MLP neurons of a small language model. Each row is named by its layer, matrix (up: input weights; down: output weights) and neuron, and shows model dimensions 128-223. Each number is 500 + 40 x the weight over its row's rms, rounded and kept within 0 to 999. Numbers have three digits each.
After each neuron's rows, "fires before" lists the tokens most often just after its 100 highest values on Wikipedia text that the model never trained on; "fires after" lists the tokens most often just before its 100 highest values on Wikipedia text that the model never trained on. A number after a token or word is its count.

L13.up1225:497479498521581526431495497530522452572507552522541481476446526545550541501482491455468454513474557461481447480489520490476556513554508425480526449490452511451454558571512533489536475475545533458538482537494476506474533468463467503500570508479461481497480513418514568450514470527489440503
L13.down1225:565498506514519471505501552476538453572470495512476505517502480480489488490525459461449527441519514505560470470528562531495532510478490510476527481461525487478553617468434424489537561533531504489461488468478463523496456509465521460478500491528520535494460515553486590552464530533469581574
fires before: "%" 28, " |" 26, "leg" 8, " %" 6, "ff" 4, " amount" 4
fires after: "." 65, " amount" 5, "z" 4, " %" 4

L13.up879:485482558505472516506477488508548548564513503485454460428582481551503444455597527488475498494497447527555444485495493498542495503496467450449474507556440529469482490541550474528558464519485511445563471521477499430470484500505471572524524508487480514520479552462514512442484458505436480447
L13.down879:542558519458523472478515527580540529551522486561499511453551516462528509468493426501525479540549474492547477534480506549564478477495523532478524448488470556554577554462476489451484484438518441479477478492455595512498546467486503422452468461579419484472517444495449570512416577468499470571
fires before: "%" 87, " 0" 10
fires after: "." 65, "," 15

L13.up1093:472541505483435586501505497451555449469462475534488464418507483523446506468441464493531475452515531480488497508594456507536462458553481497478535573372495481478485481529517491561529512489433445519528525455522445544451449502439499497517467549556406518515483481507517441490462426522535594537
L13.down1093:508531504543486457516547475482482527460491475526495543521451532444488535487505426554479547451555519562519480530468477553530450471445518425506414504389459510478600532451443455489544504500486512450489482519528503503441475482491429542461438516534496542508508507641530458515499548532519578455
fires before: "year" 38, "uki" 37, "ata" 5
fires after: "-" 39, " Su" 35, " can" 5

L17.up1172:476488495475435504480430444440447500500518510508532487484469479527493538484479499489503412538465494517482526460497527487487544518510494521446461480421478494414509451524543486482508513494437540510497483520537480450449507486510542519501496456542469488579525559557477462396452517551414430503
L17.down1172:472451484452476521518462544517491485446536474536464555461460494548520477521500501501591476517452521554460479476475415484538538533506497558555467552487469517445345520497508502483491476531452532558478490454507527471509488515500481498550529529493505494527536481455518496443542539492527505501
fires before: "=" 96
fires after: "\n\n" 97

L17.up222:518530442532529457531476552463487484509497442474489519467500542532544623490489475521521484419483484472517460574509492492519490512559472506552436510441541496489436518532492506418523542472543497541500502472487497510505479528506522515519467488451545496515531496449511550447505572504509388489
L17.down222:566423480498495568440453474534530491499463453393462545534485496500495586520461544544467549496455563536535450532442511497480540552512449549505532519470472450554510560549603559483475484445535505430489531512501552545461453548517452530493492467431459508513498486495455506482475493482458505502
fires before: " |" 71
fires after: " |" 73

L10.up351:491486493542505443507471543479513545503474497460496470465491527499523510495481496474524544489431439513542449533547561464553526569474477510579436509472456443457475449553531483529486438459566451492563463401530470487531525466589493499479485521500412473454576453500562511482544525543430474469
L10.down351:468502511506494503450553461448591490530515476479561509552496517434488524494465556494476532570498497512482418507539493567417458523584554510546526493531525435499489552539487525511535520536515455505532460534463592470549542520515471505463500464467470553472519508521503480513466556509504445502
fires before: " |" 66, " +" 7, ";" 4
fires after: " |" 68, ";" 4

L10.up164:455477472517504488516492511467470467472498539557461487489432452498560457507461484438500488458553479477483511494481563395521565452527475499483471457484545507451476496538492466563560443454450495490514547517497458454443513465467564563470507496515530521557548487501538483494538486505488549503
L10.down164:462551590523477527526512531510547523514455535516498498456456486376496509448441545516595525468481504497531526446548554466502535464532433480462450473481552552449488492519497488530602468505509498547529498475478516564513439550509476510426556444543486558541508518569540514510474496548470487515
fires before: "|" 96
fires after: "-" 96

L10.up319:455464420485499524442494476480443486407489465557540472511509476508465470465552506473455491478566431446512513528510491541542518496520476548473415483421563506565481475552475602536491458472446489492549487559487403515489490488543552469487477492507569468543560525479515529522553558511460561454
L10.down319:472500539561448447482568499581568524529511581509515548511458455483504447476580583518532465550543545475529536462464551479540492487503521501499408508519556473500418476523484448545428615500454498520541568451482446508462483586482485436487434477548468552469477581480535484515474496509436501529
fires before: "|" 85
fires after: "-" 85, " self" 5

L13.up1117:530525550577506543485526597418490434482502545524546487477562556527496505454497489528513530469538428532460485468520519501510581445587560496498491506525502503491498505471539487543465536547481506538496472521563442525498531523453579473503484552502516439537557544458530502526520541520502487451
L13.down1117:431597452472453513574502468538555460543489422519546510521496481478516498494492486532430458487491476531521536487524469549541499421462462455444480504391532493541576493520498550492509563497511513501564592467497484493561513483510456524460427480527476491516537457489556504571545510598518540514
fires before: " Good" 17, "x" 14, "Z" 13, "H" 8, " Switzerland" 5, "h" 5
fires after: "\n" 17, " Z" 13, " G" 6, "–" 5, " Party" 5, "as" 4

L10.up814:532462523492512608528447528494467441462521460547483467442512475555478539469509509423526529506528546471503456495511548538492490588512495532530378457461426501501472507516590522564550457509458450551533488489525518496453491555471624480486436570430477478541490514471583463475516565510441470531
L10.down814:457498544517583495486475507520446472441533511481514512546459523451426435534443459447525568503520496574468441533480458513578481521476580541550520486570447532472629477520493456561515498543495460489498500510500495494538544470534492553535474489521485483512503538469489464460526472437485526487
fires before: "=" 70
fires after: "\n\n" 82, " \"" 9

L13.up1345:488504541490521547529526524573502473529493452466523454515462550506562607441448451444537545439546487506545473478511518461557519470501508476544490418494499500498471515577525517465529478554541467450535479502508366448441545529506457576482456473563480543538521491538503419445527513476534475552
L13.down1345:494480463505566508543566509513450518459465547551538539547486458515528446505576518442480445496545528488466539519491493487496443424509438485479504487464487402554496449492466591529465538530451472476500374485535600486457571525572541495469440425430532467491504460500478457547531526522546460451
fires before: " Good" 36, " F" 10, " Gl" 10, " Da" 8, " O" 6
fires after: "\n" 88

L13.up1218:488470468520483528540511492551538417513524469560519520551502530502521459504489484418441488502524455485465600394502540479499498442513526498559444517539534432520464516487486451559526508459498505537544464513571502427460588481539496423491473512456539531547500473469484475512502510515484486500
L13.down1218:502484448467546492529463549554516454493460545498563497459421413554493511509424501431510545471532477624504444509480508488510510491556480446443448408489577545506514494543552518517500534515457522501510506499477512512491537495496550516534535548507550588500496491544429444489494483502543492512
fires before: " 4" 18, " 3" 13, "4" 10, " 16" 6, " 32" 4
fires after: "\n" 52, " 3" 5, " UTC" 4

L10.up865:472475494469534451462469501538433410433452418439454488477476490529521505587477475469527523535444518526511454463516400454468441493459540542519495562515474487484487535510579522467537458484423538483548494485464474473479534444551516553465511512473469450483530495480600498538494456500491455475
L10.down865:517529547518525551492552507472518470452555480548484517502506512482457495470429424526501472435500528515527452454515463420531580509537570493428493513418445489526650544515496447452490485531473458476494476459456496535519566472407486518523495568523453535517549464555489540540464510458467500511
fires before: "\n" 55, "\n\n" 14, "y" 6
fires after: " =" 36, "=" 32, "uc" 4, " Dor" 4

L10.up630:536437564482573529487529443547533537483527527561510499551482471515479577524479547558481575478487538468478475539505503496472522579525495452500394521482496499541495547542526521592482480528534448597554554434570462458511536466520454535480477516471452529423578506492530492510485559546442491492
L10.down630:503504562489493554470491480466540476392506481454447508465451445415446468457498468429436470524521496460534528538497522497521465524477550445536468493413516520454605537438541457448515503459513466496504535557445474503535569443477438513492514445589440501552539512479493518556511569571538470478
fires before: "." 24, "," 20, " |" 14, "  " 9, "frac" 4
fires after: " |" 38, " the" 8, ":" 7, "$" 7, "  " 5

L10.up887:456499529528525536473457479441491517519560459541504475498524479534478538475552479512497456515553475487448497446484451464551515559557546510528512498479460436423483492560532464511450502463532515545482469427582526459470489461437513444475517549599530454405462487541426462448560556432482542553
L10.down887:416527421536536416477475511502572487472534555545575506461549504510489586581523487478408434529472499518464522502459525504514476454521506476593510541529490536477497507555426586479509490482552528535543452506553534562500455481434520559550525501521524497471534511486490533518500511472457493526
fires before: "uki" 42, ")" 6, "uka" 5, "ki" 5, "sch" 4
fires after: " Su" 45, " U" 6, " o" 6, "Z" 5, "et" 4

L13.up855:494476514524416435524459453513470501507492527513480503511494534548568492439429483525530505452479513606444467537547551533517535483451481499541522490503503541516479542527505546496498433513491458435475487516522431536530553526538478530582461518492516456519566450544565529507543455480513492489
L13.down855:521503545498516434487546515487529523476588453506528447502464474446497520501458518480545525477527559536495471539526502526449560452563489553478528434492538554502508485498454558420482518449535503512539543517499605523422516482444519513516419466450437519480443583561504501510518535546479575517
fires before: " |" 48, ";" 20, "85" 5, "\n" 4
fires after: " |" 29, ";" 23, "|" 7, "13" 4

L10.up1250:437541534449443482459506514490460492505552512493575484510540477515482537476471466526492499514497424448462500516536433492509456530496548440552498492508520539445483517565481427496506497501492544535478485449520538486480540509401466520433479562589469557532598486550499474468537507489467482546
L10.down1250:485510520556529441480501490483462479526519519475476500449534505433513482546526526513503510445510505548531580482483476556469501493505504503574476440498539504596503478515478620438527543480516573475486447459482500575533535474478442523535471464525449541472465544393440501535501569485485475485
fires before: "uki" 34, "S" 18
fires after: " Su" 34, " U" 25, "S" 4, " n" 4

L17.up918:473497469561524532497470461496461448529463495565528542540502521461574455485558480522509520526441514553405534522533437527546536566469546483418451519486471556510484478443478476513494499442555520516454485547543530472476492492561486505524508525499500507537553486435426423491551563589462454556
L17.down918:506527495475426549476501479455472548429574487552535523451455401495479494492426487476425484529512539510498465473526605508515475468427451477436513500559437511534554560522537596511498463487452570513466495464502494451434533469486503521508502489439483578437470504479528547519450493519522496490
fires before: "f" 21, " F" 18, " 4" 11, "qu" 5, "ru" 5
fires after: "\n" 28, "math" 10, " 3" 5, " |" 5, " Le" 5, "qu" 4

L13.up280:469514406550445510404517416475493525491483529517471475517448448472535547451457476460531523446479483527511415510568518519489473541519516494456454496513465471466458487536533519593544454470490485534476536418475518505476487542510491548538505474452564516501489421518480492421471496523455463515
L13.down280:597509519476445513499505476510515437498515589485467460560485509510557501481494403474422485512495567485600478506511545455605533505507512529469519455455554512517489505503457513498466490567513490431424465553468479434573496486460464510532479513427452456494502503501551535490515542552551512606
fires before: " |" 97
fires after: " |" 30, "/" 20, " +" 15, "." 8

L17.up568:466526448496416536512511524514449454434490471514518562536476466510493542473534478490498426444547488451468572465534503518558492519479480435541514599572504537500473507534525470553534507538529525536581481475501478493439539506554548513503506551464532378499529511502518457539557524500495459419
L17.down568:513549529539464579528513520552484524419562438550512531409467476535489522488492542491483497461477410526497494485520470491458479505536532512465521511529514548471490521516549521474519454484491472575480473489535563509451459479508479522525476492412462457504539545529454500527571570524474449520
fires before: " 4" 24, " 5" 17, "3" 13, "4" 11, " 3" 6, "5" 6
fires after: "\n" 23, " 3" 9, " 2" 9, " |" 7, "D" 6, " 4" 4

L17.up1185:460464525563521535482515468491460515480503495517481534486510472552540555521481487455499453440491506457454488524498439479539482543499497505475411487516477492516470506516504463515503472450459503474508434479500402531563481497484498485500445538482506496577502569484557492492530443492433440612
L17.down1185:491523522532451481447490519505489467491504530468485433579446499562537478523466473464450517529461564519483495574465519468522527482507504531436460498500539507434566470519557475510564548523494499473522505605500547489511537459493431520481491375515467533538484535428479548483450456536444409542
fires before: "\n" 86, "\n\n" 14
fires after: "=" 28, "  " 10, "%" 8, "-" 6, "0" 6

L13.up228:524485537461541541550542477520381534435518593499555557465517521523454494499546449506556537490471489470544477436508431504562517393561479516479541514450441500408459522483480511549555485539400450509487536499514420509467523479483516520584558564489528396515513485468542542415526455474498444427
L13.down228:472468543531459433463468495434585492598463559416559528493468491498468485505520525491450578474519536489482458545528535513506458434488483507485477437444468467421480443502466473506447400505544527472478513551444424469491558490451453495564535517489429471455503513532496511531492510552508525529
fires before: "year" 36, "ton" 13, "ot" 6, " 5" 5, "op" 5, "ott" 4
fires after: "-" 40, " Gl" 12, "°" 5

L13.up1202:579496510515495436473472476481460481575504582436483424524470481526505462494482440468528532518500498518498444518598522453502398488513499540609549542554438492465477550511553468484561459478510543511523483507530497506488505465490464509515484438450561513433469516481552451485447520468467494572
L13.down1202:474512445505502480543478488511548549502485503496490438538449463457504549476478500490511483502443533530528460537495473514509484446527503457426522437506497507481728540583461481531462520548449515489459566539533572462469479551450452461492455449506447505434493527489425503471546497533535530550
fires before: " |" 92, " –" 4
fires after: "." 55, "–" 17